Weights of a small GPT-style language model, trained from scratch on English Wikipedia: vocabulary 32000, a variant of Muon for these matrices.
MLP neurons of a small language model. Each row is named by its layer, matrix (up: input weights; down: output weights) and neuron, and shows model dimensions 400-527. Each number is 50 + 15 x the weight over its row's rms, rounded and kept within 0 to 99.
Before each neuron's rows, "fires after" lists the tokens most often just before its 100 highest values on Wikipedia text that the model never trained on. A number after a token or word is its count.

fires after: " |" 41, " —" 8, ")" 5, " 6" 4, ":" 4
L16.up1216:43 26 68 78 57 29 55 18 59 34 62 49 44 46 40 71 46 65 45 44 24 75 42 31 31 29 50 55 39 78 50 69 52 18 44 51 55 70 52 50 55 50 62 65 44 41 73 43 20 53 45 60 60 26 64 36 69 78 49 76 37 18 49 75 56 46 36 45 46 38 41 56 57 77 62 22 57 79 65 61 71 61 48 32 46 51 56 38 49 25 35 39 48 67 63 44 59 52 57 74 46 25 46 47 57 19 55 48 44 66 84 52 36 39 54 60 57 45 58 22 23 41 57 56 45 22 52 67
L16.down1216:41 33 67 46 50 41 42 67 54 24 44 49 34 79 37 46 52 56 44 40 51 33 49 42 50 30 69 57 38 49 47 54 50 45 58 29 55 55 64 29 33 60 55 72 58 51 66 49 60 36 27 58 25 27 64 71 92 41 60 51 68 48 43 61 25 70 48 33 65 48 46 59 50 35 47 57 57 66 57 38 54 42 29 53 59 60 40 39 48 60 43 29 53 72 39 38 51 42 45 40 51 49 75 68 71 02 52 77 49 47 61 27 54 35 55 40 42 42 60 48 51 43 40 62 33 60 77 48

fires after: " |" 54, "," 5
L11.up1468:57 83 54 65 29 44 54 42 41 77 66 64 45 41 49 45 41 45 51 57 44 38 55 18 34 24 52 65 55 31 55 19 51 13 51 49 49 59 52 56 44 50 51 66 20 64 43 41 82 58 40 51 27 70 53 10 48 52 13 45 45 50 73 72 42 68 24 61 45 42 43 68 47 42 45 43 68 59 51 49 64 66 48 61 40 75 77 26 38 39 46 80 55 71 46 62 56 67 49 60 59 63 60 59 72 66 35 62 17 31 62 56 35 59 61 51 40 42 53 45 52 66 44 51 51 55 61 09
L11.down1468:75 57 52 54 53 38 53 60 34 02 44 26 52 66 34 70 37 39 54 41 52 49 60 75 66 70 34 57 37 57 50 46 50 60 32 36 40 51 50 44 71 66 63 32 62 58 39 62 43 79 28 37 46 61 87 24 85 41 63 47 42 31 66 52 92 53 60 44 60 77 42 35 61 86 30 58 53 35 50 62 65 63 49 34 71 72 82 65 26 42 35 65 61 49 63 50 33 25 32 42 40 11 36 52 49 20 34 77 61 23 56 50 56 49 40 47 81 16 64 79 32 26 50 51 76 42 60 42

fires after: " |" 28, " $" 9, " $1" 8, "|" 6, " for" 5, ":" 5
L16.up46:34 47 47 43 74 39 43 59 51 69 33 70 30 42 59 40 65 33 50 72 39 37 55 53 69 63 51 49 51 69 85 61 70 54 42 32 49 44 28 39 66 50 39 58 39 21 63 53 51 64 33 60 48 57 71 41 59 55 71 50 72 70 61 64 47 62 53 52 54 52 19 48 52 34 58 30 49 41 64 47 53 15 61 68 40 43 51 44 42 65 63 29 57 52 51 34 51 39 44 42 46 66 56 46 44 28 54 55 65 36 25 42 63 43 71 28 46 58 68 72 50 17 30 30 62 32 59 42
L16.down46:48 43 31 60 66 47 48 41 47 80 68 36 45 23 30 59 61 49 44 37 44 41 49 43 61 59 57 51 50 64 58 60 44 63 66 68 52 51 48 49 49 40 60 66 43 60 42 79 81 28 57 50 70 25 37 37 53 40 52 48 11 41 42 31 47 52 15 39 84 50 47 44 65 52 58 52 54 48 40 38 52 57 42 46 39 58 43 15 44 62 84 56 66 47 63 40 48 25 23 68 27 50 35 61 56 14 41 59 65 37 51 54 48 73 62 41 30 79 75 23 48 20 51 45 70 54 59 40

fires after: " |" 54, " were" 4
L16.up1255:56 20 19 64 97 67 54 58 64 78 84 48 60 47 42 68 71 28 51 54 54 31 80 38 47 50 48 69 48 72 53 37 61 40 79 55 39 40 53 53 72 72 33 35 73 42 63 79 37 40 44 68 58 58 72 56 76 62 45 61 41 35 40 42 50 56 51 47 36 53 61 65 44 26 47 50 62 46 41 36 47 28 96 41 46 60 68 25 47 42 44 28 23 43 34 46 23 44 52 51 55 60 30 70 28 20 38 58 53 72 24 30 38 48 59 51 49 54 51 72 55 61 55 50 36 37 61 61
L16.down1255:39 42 25 31 36 51 59 65 60 40 43 42 40 23 67 71 38 80 06 56 61 65 49 47 74 55 43 64 78 40 44 42 57 45 52 35 20 48 32 54 81 29 67 50 58 44 40 73 45 38 57 57 64 33 54 39 75 39 45 75 42 64 31 28 57 48 44 39 37 53 48 40 60 39 22 44 35 48 42 15 43 57 80 57 46 49 57 48 58 25 60 26 35 74 42 48 42 28 28 63 61 35 12 33 56 38 51 43 46 57 40 40 68 52 57 30 46 22 73 68 48 51 26 52 69 67 40 40

fires after: " |" 70, ":" 6, " were" 5
L16.up1413:41 62 57 48 51 46 70 62 48 66 89 61 40 65 58 45 66 54 77 60 66 37 54 49 63 21 62 65 43 58 45 07 47 48 38 35 72 66 50 14 27 26 23 50 74 52 55 57 62 46 46 71 61 57 41 48 81 52 50 64 62 29 40 70 30 58 39 49 24 44 55 55 47 61 35 56 46 54 46 53 59 56 42 63 48 55 57 34 41 78 25 29 61 29 50 58 42 46 47 59 07 50 72 62 13 43 36 50 61 54 43 47 80 63 13 49 62 46 62 26 19 51 42 36 52 77 61 68
L16.down1413:74 58 69 50 46 41 71 64 23 51 64 59 61 42 60 76 27 37 61 36 16 50 20 34 47 65 42 72 50 57 42 53 45 39 63 64 42 44 45 46 65 54 83 61 33 40 48 23 37 74 63 68 58 51 51 65 74 43 61 66 49 77 38 28 80 43 64 73 44 58 40 64 57 46 59 31 49 33 56 40 56 38 62 40 44 41 45 49 45 35 55 93 58 69 44 71 30 48 46 23 49 41 41 44 36 30 71 63 62 62 89 31 21 49 46 44 88 53 44 42 32 50 47 43 48 38 61 69

fires after: " |" 55, ":" 16
L16.up103:53 62 48 45 39 36 59 28 66 48 37 48 39 44 55 58 77 42 67 36 68 58 36 54 51 27 64 74 41 95 47 69 38 45 48 76 47 35 35 34 10 59 49 72 47 50 72 37 52 38 41 73 72 23 55 68 57 44 66 73 45 27 19 55 43 58 61 21 43 59 39 51 51 42 61 30 41 73 51 55 59 44 61 76 40 42 46 45 70 67 46 19 56 56 42 41 65 29 33 45 66 68 62 37 37 30 45 45 63 68 24 65 46 48 61 64 39 35 80 95 41 46 66 68 47 53 58 75
L16.down103:31 51 65 55 51 11 71 68 70 63 26 54 50 40 53 42 70 45 66 40 64 73 64 81 48 59 40 57 35 45 30 28 34 54 59 39 39 59 28 63 54 46 60 54 53 55 49 65 68 61 25 61 49 68 74 62 86 57 39 58 18 68 60 39 39 50 47 54 25 51 70 33 51 52 73 71 49 49 43 44 74 53 36 49 29 51 62 55 22 51 68 33 62 58 45 41 32 58 74 18 53 50 74 28 57 17 27 49 45 50 28 60 53 39 58 40 50 46 57 55 37 26 45 41 54 32 33 39

fires after: " |" 36, " –" 9, "|" 7, "\n" 7, "," 5, " the" 4
L16.up1488:57 50 48 51 34 24 63 51 45 78 49 42 63 62 20 32 58 55 42 72 51 41 69 62 27 60 46 25 50 65 67 35 53 72 73 42 37 57 41 59 30 39 29 39 49 14 80 33 37 45 84 51 56 31 49 53 55 38 34 37 01 55 49 66 68 10 60 48 45 56 74 58 69 77 67 42 46 32 75 56 48 19 64 68 46 41 38 59 55 49 45 41 37 67 62 28 38 70 45 69 78 51 67 63 30 31 49 55 37 36 51 43 48 56 67 38 36 41 51 45 66 23 50 55 81 48 51 61
L16.down1488:37 41 42 41 30 37 50 65 66 49 25 38 46 45 69 52 55 53 29 39 31 52 34 27 70 16 40 74 43 10 26 54 52 41 41 45 60 43 43 58 48 17 34 46 67 68 32 55 19 38 40 71 56 37 34 22 70 38 50 49 77 26 62 19 30 41 55 61 77 56 58 35 38 45 42 56 54 44 35 38 49 63 20 22 51 34 34 46 43 41 48 35 41 33 46 37 65 68 41 46 40 55 30 46 54 27 36 44 75 30 25 35 37 18 64 27 44 27 51 39 50 51 38 56 32 40 66 85

fires after: " |" 51, ")" 4, "v" 4
L16.up1641:41 10 38 63 50 42 55 99 64 27 56 27 40 41 62 37 55 73 62 78 46 52 75 34 63 61 41 56 37 45 45 70 44 28 47 58 55 61 51 80 45 48 67 58 53 37 29 50 40 48 33 33 47 24 43 52 51 39 56 13 59 26 46 59 67 43 48 40 51 48 74 61 31 80 62 59 62 38 73 76 41 60 50 53 55 58 51 44 50 53 66 42 46 57 55 39 34 50 75 57 66 69 51 35 40 57 19 26 35 48 65 56 56 68 58 40 54 58 60 63 45 28 86 47 38 26 55 29
L16.down1641:30 39 54 48 42 46 59 24 33 20 59 41 28 63 38 55 63 42 69 30 38 46 36 38 48 31 33 55 20 34 58 54 64 26 63 55 49 62 61 40 55 54 34 51 54 69 50 30 74 85 55 51 45 58 41 46 59 62 55 49 38 57 23 48 48 72 68 55 44 64 50 71 53 61 61 50 47 68 48 53 50 42 70 83 61 64 42 47 38 34 38 62 47 34 49 60 52 35 45 25 39 38 45 54 74 55 45 71 46 35 49 62 40 29 51 26 37 60 53 46 52 50 55 46 79 54 44 43

fires after: " |" 57
L16.up1125:45 60 67 45 38 48 48 59 56 32 35 51 46 60 41 59 67 50 50 37 26 61 55 46 63 15 57 39 06 49 56 63 53 46 46 53 53 61 54 53 60 49 69 84 66 66 60 51 34 61 51 33 66 37 46 50 73 61 39 64 24 37 49 65 62 70 65 51 07 64 60 30 65 48 34 44 56 45 54 51 64 73 73 71 35 48 69 50 45 53 26 52 14 33 66 27 20 48 80 61 73 37 83 19 64 33 49 44 43 62 38 49 06 68 46 75 62 32 51 57 39 24 14 42 25 66 44 48
L16.down1125:26 33 19 38 58 41 67 51 53 58 32 73 60 42 45 64 33 32 69 33 58 37 43 57 77 64 44 66 80 46 26 42 63 18 51 53 38 80 64 59 60 52 52 62 58 30 15 49 38 13 54 48 33 77 39 54 11 46 69 47 42 53 57 49 54 55 55 39 48 68 39 39 56 72 66 53 58 21 19 63 61 35 42 22 42 41 30 58 49 71 65 35 55 65 81 42 39 48 46 26 39 53 23 68 68 00 50 55 36 71 41 73 54 58 54 47 23 52 26 38 42 33 44 57 60 55 72 42

fires after: " |" 58, ":" 13
L16.up791:51 56 40 65 50 56 68 08 40 68 45 40 85 51 47 51 49 43 60 66 34 27 59 58 39 66 70 65 64 50 21 63 45 61 32 58 38 31 62 56 55 54 33 36 39 24 57 66 58 49 56 64 46 51 40 60 67 23 33 35 33 53 67 62 54 53 61 52 46 50 32 52 32 58 42 29 61 65 56 41 50 77 67 50 60 40 56 08 39 46 57 41 30 43 62 71 29 47 76 41 70 11 44 46 49 40 39 49 43 33 47 55 48 40 80 35 68 46 52 51 40 36 20 54 60 57 40 64
L16.down791:44 48 56 51 43 54 55 27 55 48 60 51 51 57 69 49 55 29 22 47 10 49 56 50 62 31 36 35 27 51 50 32 61 34 67 47 58 29 43 45 29 57 32 67 39 65 50 56 56 51 36 61 51 73 57 23 87 44 56 60 23 21 27 43 42 43 49 49 49 50 59 53 53 65 36 63 31 63 45 47 37 43 47 49 21 29 48 63 66 42 36 61 46 36 51 53 61 60 79 60 62 43 65 46 52 00 69 34 65 31 60 30 36 29 43 59 93 49 60 56 40 46 42 62 63 64 55 28

fires after: " |" 43, " the" 12, "-" 9, "," 8
L11.up1155:33 16 71 31 62 73 50 69 45 49 28 27 56 46 74 54 40 47 43 35 43 58 66 83 43 44 62 68 10 61 34 58 61 60 54 38 63 55 32 45 36 22 52 48 37 46 48 65 56 13 76 38 53 53 20 33 53 52 50 46 55 75 50 52 52 48 34 39 62 39 63 65 59 80 49 50 53 65 64 50 31 48 36 42 51 55 54 76 55 54 74 46 64 49 72 25 53 57 52 34 51 26 33 52 54 26 40 47 69 69 50 72 51 66 29 52 59 56 88 20 52 45 42 55 69 50 58 72
L11.down1155:70 64 55 72 78 47 36 53 18 41 55 60 73 83 53 45 25 51 59 75 54 36 43 27 68 49 56 55 42 22 57 36 40 55 56 83 40 45 63 31 60 94 43 43 45 78 62 23 81 44 16 59 66 47 65 70 64 28 42 65 26 25 44 52 44 46 70 61 26 64 48 21 60 71 65 27 64 56 73 29 45 35 41 51 25 67 52 33 66 55 41 55 53 63 63 70 56 50 53 66 57 58 60 57 50 35 70 48 57 36 63 52 48 59 44 59 42 69 22 71 39 40 56 50 63 56 28 13

fires after: " |" 66, "N" 7
L16.up477:37 16 55 58 21 69 44 49 49 49 66 68 46 53 40 31 69 71 49 45 25 37 56 67 49 61 48 47 50 52 54 43 44 47 62 54 50 51 48 36 59 29 33 55 54 54 24 44 44 68 57 62 51 44 52 22 55 70 33 49 43 15 60 72 52 52 56 36 80 37 56 68 57 65 54 64 60 63 58 62 43 62 51 73 48 27 61 61 37 59 54 39 50 69 39 27 35 33 34 41 66 62 48 48 53 68 48 56 27 46 54 65 32 29 74 51 68 29 42 30 57 15 11 76 12 57 59 29
L16.down477:66 51 46 27 37 51 64 76 40 51 49 49 33 21 21 39 38 51 71 26 64 47 59 26 27 44 58 33 43 65 52 66 62 40 52 46 32 31 58 34 78 35 54 34 38 60 53 28 63 45 24 56 36 70 63 67 94 36 58 71 46 26 33 37 80 61 39 63 39 68 46 65 54 64 22 43 68 54 35 58 69 50 55 67 37 76 38 67 53 68 60 35 50 37 61 24 64 53 37 41 68 41 45 43 24 00 59 57 35 73 46 71 56 86 45 61 57 62 85 59 76 20 40 56 61 52 47 63

fires after: " the" 24, " a" 18, " an" 5, ":" 4, "-" 4
L11.up1370:41 65 28 47 12 76 66 49 60 49 50 41 48 18 63 86 53 40 75 53 45 43 40 46 29 57 02 46 48 64 45 51 29 41 20 69 76 85 41 63 59 52 46 36 88 45 60 57 45 38 27 69 56 56 50 50 53 62 81 60 70 55 53 55 67 48 41 51 24 66 51 34 74 71 86 71 47 83 76 58 56 46 56 57 77 28 16 49 46 86 54 57 47 34 49 38 61 40 42 45 54 57 17 44 26 43 63 19 52 55 39 50 50 59 45 40 65 60 28 47 59 46 23 68 47 54 39 35
L11.down1370:29 19 43 34 52 51 33 51 49 54 37 55 39 68 58 16 53 42 45 45 36 22 67 37 58 61 55 47 36 65 58 31 68 57 46 20 41 63 58 22 52 83 62 42 30 75 71 37 43 26 43 10 33 34 42 86 27 52 39 40 53 55 44 42 54 59 61 62 32 34 54 38 27 44 62 00 53 45 33 59 54 55 56 54 32 66 53 48 61 32 38 41 50 56 62 91 51 48 55 59 31 51 54 41 46 18 57 46 50 49 55 63 60 30 40 34 69 42 42 50 56 65 34 23 26 49 50 49

fires after: " |" 69
L16.up5:11 37 74 52 60 26 57 47 45 64 41 54 66 61 46 54 56 38 41 44 18 43 86 37 58 45 39 55 43 57 53 37 60 53 40 54 34 44 76 49 46 48 42 33 40 28 25 48 48 58 42 50 62 56 69 39 51 45 59 32 62 54 16 82 52 56 42 55 17 35 51 73 30 42 56 37 38 53 45 58 54 58 77 31 34 25 61 40 27 51 60 47 72 60 21 43 62 35 45 73 32 48 49 61 52 41 46 33 89 44 43 44 46 00 50 51 54 81 58 33 44 68 34 42 39 40 35 50
L16.down5:70 67 44 22 59 48 44 66 40 55 38 63 79 46 36 47 48 52 79 60 33 69 45 61 50 51 41 63 49 31 55 56 33 31 75 52 36 40 55 73 61 67 64 56 28 71 43 53 39 50 53 44 69 52 43 51 99 50 50 48 37 54 60 41 68 37 18 45 29 51 47 61 61 34 61 41 49 61 38 56 42 63 53 28 60 17 60 50 68 46 53 67 61 28 63 52 12 51 61 71 39 36 43 47 65 00 57 64 53 47 62 41 19 45 47 35 54 32 32 52 78 72 60 47 48 49 49 40

fires after: " |" 52, ")" 5, " to" 4
L16.up346:70 36 53 23 44 46 34 30 47 45 40 52 63 55 42 41 37 40 61 27 43 58 82 69 73 58 53 50 33 57 57 58 54 65 68 56 66 63 30 54 74 71 70 35 44 50 50 45 52 41 31 81 10 25 55 45 57 61 44 62 48 28 28 73 62 55 37 59 45 56 28 53 60 45 60 40 36 43 48 28 80 17 59 67 58 43 59 43 57 55 66 54 48 25 30 70 50 40 38 43 55 35 42 76 47 39 30 45 44 74 36 63 58 40 61 52 69 36 51 41 54 21 50 57 58 62 35 73
L16.down346:54 36 50 38 54 53 63 85 39 76 37 74 58 38 44 45 44 58 57 89 54 51 44 21 77 41 51 52 62 47 31 53 50 49 83 49 43 55 59 40 29 65 43 58 50 19 51 48 87 53 37 86 67 73 45 47 83 40 29 42 51 54 51 32 31 57 43 30 47 38 32 47 48 63 27 62 48 62 47 90 54 52 27 44 64 47 52 84 37 40 40 52 57 69 49 44 57 40 73 47 55 56 56 47 56 24 74 44 38 80 59 34 47 57 66 70 35 45 64 39 53 49 40 57 42 38 35 75

fires after: " |" 66, ":" 5
L16.up1409:44 54 62 48 66 36 42 40 59 41 37 50 47 29 57 57 64 67 66 76 23 22 60 27 74 49 34 70 41 72 59 64 77 38 46 53 52 45 63 31 38 40 61 51 84 73 27 39 39 64 41 65 51 70 50 45 62 72 36 62 63 66 38 50 61 33 44 52 41 55 59 52 27 50 41 52 61 56 67 44 63 50 51 52 28 45 49 66 50 81 51 27 28 51 37 44 55 66 48 65 44 74 44 60 48 37 60 44 43 30 23 23 35 50 42 53 42 72 40 56 42 68 24 53 47 47 59 60
L16.down1409:39 47 40 44 53 49 69 48 35 57 57 70 61 54 56 64 70 36 61 25 71 33 57 79 56 23 37 47 50 51 37 39 59 44 63 38 49 57 46 50 51 64 43 55 43 47 33 55 37 39 45 41 31 54 42 59 81 82 74 55 50 60 68 55 68 64 45 39 44 44 41 35 49 54 59 43 76 67 42 69 53 55 41 66 60 58 37 18 54 28 47 48 95 64 60 35 40 31 55 45 59 41 43 50 44 00 59 42 19 27 51 80 59 49 64 59 20 71 70 58 48 68 18 51 75 62 44 22

fires after: "\n" 34, " place" 11, " |" 8, " " 6, ")" 6
L11.up276:54 25 58 00 62 63 38 37 72 47 39 53 88 68 53 37 58 67 44 49 30 30 41 35 52 40 65 51 53 70 39 51 29 70 52 53 58 63 45 58 55 75 54 58 26 53 93 48 76 27 31 65 47 46 51 75 53 64 22 35 55 42 39 48 52 64 77 51 58 66 24 37 10 40 37 55 81 71 33 22 41 85 81 63 61 24 43 61 47 60 49 35 66 52 61 59 32 60 21 41 74 44 50 63 46 40 35 47 36 32 67 56 41 52 46 76 37 63 50 51 57 34 40 37 54 30 42 21
L11.down276:75 57 43 61 38 55 53 73 71 37 81 56 67 43 50 65 46 62 52 60 32 09 11 54 30 57 49 65 18 50 48 35 53 55 53 39 51 42 59 45 53 36 56 55 19 39 32 35 60 33 63 58 53 62 59 65 60 55 66 07 61 44 37 06 40 70 38 69 40 42 50 30 57 49 49 59 60 45 54 32 53 54 32 36 78 74 59 74 23 41 53 61 64 61 42 60 62 84 51 60 71 37 50 43 53 12 45 49 55 64 45 66 60 54 17 53 90 57 26 51 51 34 25 46 40 61 34 26

fires after: " |" 61, "–" 4
L11.up282:32 77 52 72 73 51 47 49 52 67 41 52 46 62 19 67 69 26 56 77 33 50 61 33 43 60 49 74 47 63 63 54 62 59 59 64 32 56 47 53 18 38 27 73 48 51 28 66 53 49 41 65 57 50 31 52 41 54 61 58 37 38 32 65 48 41 52 65 35 67 65 39 53 42 43 45 52 54 45 41 71 76 40 48 54 72 86 48 35 56 46 19 39 45 37 60 61 29 40 47 57 49 38 87 47 40 31 56 37 51 48 69 76 48 51 65 40 77 25 39 50 43 40 28 57 64 65 33
L11.down282:42 93 37 42 47 20 50 41 52 51 17 29 41 42 76 40 62 80 54 63 46 71 59 65 33 41 33 44 49 77 35 62 70 53 44 73 51 51 47 78 35 43 63 61 58 45 54 89 48 35 55 55 15 50 44 32 52 78 26 57 34 40 40 61 70 70 86 27 42 39 38 66 47 44 28 68 42 32 45 52 59 48 66 31 18 37 72 43 53 37 59 64 49 42 48 33 21 35 64 31 37 46 43 52 43 49 13 43 56 43 47 59 79 51 62 27 61 68 44 71 48 13 30 59 47 57 47 34

fires after: " |" 38, "\n" 12, " on" 11, "|" 8, "-" 8
L11.up346:20 52 40 62 52 48 51 56 41 61 75 10 45 48 65 64 63 58 72 44 60 29 65 52 73 30 58 51 51 49 56 56 41 29 51 66 56 68 55 66 50 59 63 50 33 46 48 57 77 51 54 53 31 54 55 16 37 17 42 33 47 55 42 42 48 45 43 57 16 47 26 67 35 40 46 65 32 47 56 44 44 46 31 55 84 54 37 36 54 61 44 48 42 74 67 50 50 48 55 46 37 79 53 45 44 58 73 87 51 50 86 54 57 46 60 45 70 44 56 49 56 42 37 68 68 26 11 57
L11.down346:67 61 48 55 52 58 51 47 53 47 50 36 82 36 69 46 52 52 83 55 77 42 60 42 51 40 16 66 08 30 47 64 53 47 35 74 41 53 32 63 60 28 52 51 38 81 40 55 65 83 46 46 22 46 44 56 48 57 70 45 53 81 48 70 60 42 54 68 53 47 50 67 48 44 51 62 51 29 53 59 52 52 40 61 61 79 35 30 56 45 54 67 69 67 46 50 65 65 55 56 72 26 78 15 60 33 56 39 21 48 58 67 39 38 39 59 65 62 41 25 49 42 72 37 53 62 26 44

fires after: " |" 56, "|" 11, "–" 5
L16.up192:43 40 62 43 68 45 75 72 55 44 32 40 69 65 50 49 29 40 16 32 53 29 23 57 58 84 39 55 34 52 60 38 44 60 38 34 38 43 59 60 43 53 48 69 36 21 26 41 26 04 55 61 58 64 53 33 55 60 56 33 52 59 44 58 43 63 33 34 22 49 60 17 53 65 39 40 46 75 71 51 89 63 59 28 43 52 52 42 55 73 39 45 65 48 43 25 57 34 41 48 44 55 57 70 74 27 62 38 51 38 60 39 39 41 39 44 85 51 68 55 36 51 51 59 48 56 61 69
L16.down192:59 56 48 25 49 74 56 65 66 45 43 59 38 50 54 88 29 57 81 56 16 65 56 42 56 53 46 40 62 41 55 76 34 45 53 38 63 30 71 59 77 44 62 46 35 55 70 46 23 59 41 33 53 71 22 54 94 26 37 35 52 26 74 59 55 40 31 54 53 42 48 58 41 64 23 31 68 50 42 18 52 57 56 25 39 41 68 36 38 73 76 69 60 58 65 58 56 53 59 58 42 55 55 57 41 00 32 64 67 59 43 46 22 47 49 54 53 31 39 76 30 56 50 53 60 39 30 33

fires after: " |" 46, ":" 5, "s" 4
L16.up1218:54 60 52 47 78 36 39 48 65 61 40 42 37 49 39 45 67 57 30 40 77 44 70 48 42 56 28 70 44 55 54 43 67 67 50 43 26 61 47 60 68 52 49 39 33 74 67 40 41 60 50 57 58 57 53 55 63 46 37 41 37 68 68 84 36 49 51 50 34 45 73 53 45 61 41 24 30 49 46 53 69 49 57 61 53 37 59 72 22 52 85 54 25 43 37 68 48 48 41 50 49 44 39 67 73 33 69 49 37 53 31 26 52 39 65 31 49 51 35 59 34 49 49 42 89 68 60 63
L16.down1218:54 36 60 54 39 63 61 59 43 57 45 43 55 76 40 57 79 64 64 36 45 52 28 49 54 55 66 52 64 58 54 65 43 25 39 48 49 26 51 41 49 37 86 41 60 79 33 52 57 46 36 61 53 30 80 51 73 69 48 60 79 35 87 48 48 47 30 69 74 27 56 57 32 64 65 36 48 49 44 67 38 73 37 66 49 55 28 44 70 51 51 58 39 76 58 43 40 31 48 41 48 56 61 54 39 05 81 60 36 61 33 62 31 56 43 38 26 58 58 51 29 59 55 62 68 38 49 51

fires after: " |" 52, ":" 11
L16.up1961:08 40 39 60 59 78 62 35 66 48 27 44 63 50 70 34 59 34 40 36 75 55 47 76 14 57 32 78 62 56 78 65 50 46 42 63 37 81 62 46 44 56 59 49 50 73 60 43 52 33 60 41 50 88 32 51 86 38 00 56 67 45 92 82 41 19 39 22 37 72 33 46 40 64 60 88 47 66 64 76 44 31 27 44 49 53 37 49 58 59 74 47 35 34 46 52 73 54 68 63 50 48 52 63 59 30 44 45 25 49 63 63 60 43 69 49 26 34 38 52 62 36 38 60 40 34 75 51
L16.down1961:54 53 45 67 12 51 78 65 39 70 43 47 64 86 37 47 56 60 34 66 14 40 62 56 63 63 53 28 39 69 46 67 47 58 30 51 51 18 67 33 55 32 79 46 62 39 30 34 57 52 43 45 70 34 48 67 79 23 48 40 30 41 49 69 69 37 39 52 60 52 61 60 64 44 64 28 66 48 46 51 39 38 49 52 39 35 36 52 56 54 51 65 23 36 53 62 72 26 77 57 29 50 43 34 55 00 66 50 65 46 51 52 27 79 51 59 50 42 53 53 55 43 37 74 60 52 42 62

fires after: " |" 35, ")" 28
L11.up1795:59 54 46 67 72 17 54 60 54 40 69 62 63 64 41 64 54 72 50 63 76 60 54 54 63 68 57 45 27 40 74 79 55 59 77 56 42 38 41 66 54 56 29 28 27 55 30 74 59 29 53 63 53 63 31 40 46 70 59 45 57 70 55 77 37 56 50 38 44 78 77 41 58 54 58 43 65 62 33 54 49 59 31 48 51 53 35 76 61 59 81 68 54 58 52 40 56 63 57 69 64 50 63 51 29 50 51 43 64 50 55 52 43 44 59 91 37 48 60 83 64 64 60 62 53 51 22 45
L11.down1795:47 26 51 54 72 41 63 39 65 41 54 53 47 54 43 48 50 84 49 46 56 50 65 44 63 03 56 78 27 51 50 66 57 40 63 44 66 41 36 46 61 49 45 32 49 43 35 63 46 40 50 44 61 54 40 41 54 47 57 82 38 14 53 25 43 51 37 57 57 72 53 18 51 44 39 31 58 29 79 39 54 31 45 73 41 45 65 48 46 26 58 23 46 79 49 81 60 49 55 51 63 53 63 34 70 63 65 45 44 33 31 62 58 16 19 28 38 32 43 40 71 30 62 38 58 68 34 49

fires after: " |" 43, ":" 11, " of" 5
L16.up1294:29 55 42 35 76 47 31 48 29 76 35 40 66 62 49 62 37 58 60 41 61 44 49 45 54 79 40 43 25 73 29 61 52 48 49 59 57 32 38 52 75 42 64 50 52 48 72 49 25 17 60 71 66 45 58 57 56 59 44 48 75 56 32 40 29 64 45 16 59 30 42 30 42 29 64 42 58 55 58 69 20 33 66 68 53 30 68 50 45 00 69 53 69 62 67 74 33 40 37 63 64 46 38 48 67 30 55 52 43 83 54 47 54 41 66 52 27 55 52 40 53 26 56 55 46 66 63 42
L16.down1294:29 45 77 49 60 63 62 34 16 49 62 52 45 34 18 33 36 71 84 51 39 58 56 44 43 25 53 31 54 53 72 07 53 48 51 56 51 32 40 37 83 76 72 50 53 77 58 46 36 56 35 69 29 51 42 46 99 38 62 64 48 62 53 58 71 56 56 60 47 35 52 56 47 76 48 62 32 40 40 57 54 56 41 68 44 51 51 44 46 53 48 41 73 54 36 66 40 51 56 85 24 59 33 59 44 00 50 71 79 45 53 26 46 67 54 32 26 55 43 41 57 63 55 45 53 51 52 36

fires after: " |" 59, ")" 5, "N" 4
L16.up717:67 42 63 52 74 44 45 71 60 61 53 43 48 51 17 37 48 66 37 50 29 54 33 27 86 49 77 36 84 61 77 15 70 49 49 55 59 54 59 71 45 54 28 31 32 41 45 37 46 61 46 77 69 44 38 56 91 60 77 21 79 62 38 45 53 38 63 43 37 39 51 35 54 19 36 30 60 53 55 55 10 32 46 70 77 54 61 56 76 56 49 44 51 59 63 37 21 53 42 26 29 51 37 49 42 54 56 57 33 52 42 52 44 29 43 50 57 59 55 66 27 40 68 59 61 48 57 46
L16.down717:50 59 61 44 38 91 52 49 66 60 66 49 39 39 50 30 56 43 50 49 23 60 41 23 49 15 61 56 48 53 36 36 37 37 43 54 63 46 59 47 31 97 57 29 64 53 45 73 45 61 50 73 55 44 59 33 70 63 37 17 14 62 48 67 52 65 57 55 54 40 49 71 39 56 49 29 44 51 46 26 64 61 69 43 33 75 43 52 53 32 58 64 39 50 49 52 64 39 47 36 28 81 50 57 48 00 33 57 60 38 56 56 56 51 50 57 25 38 41 47 71 29 55 53 60 73 74 41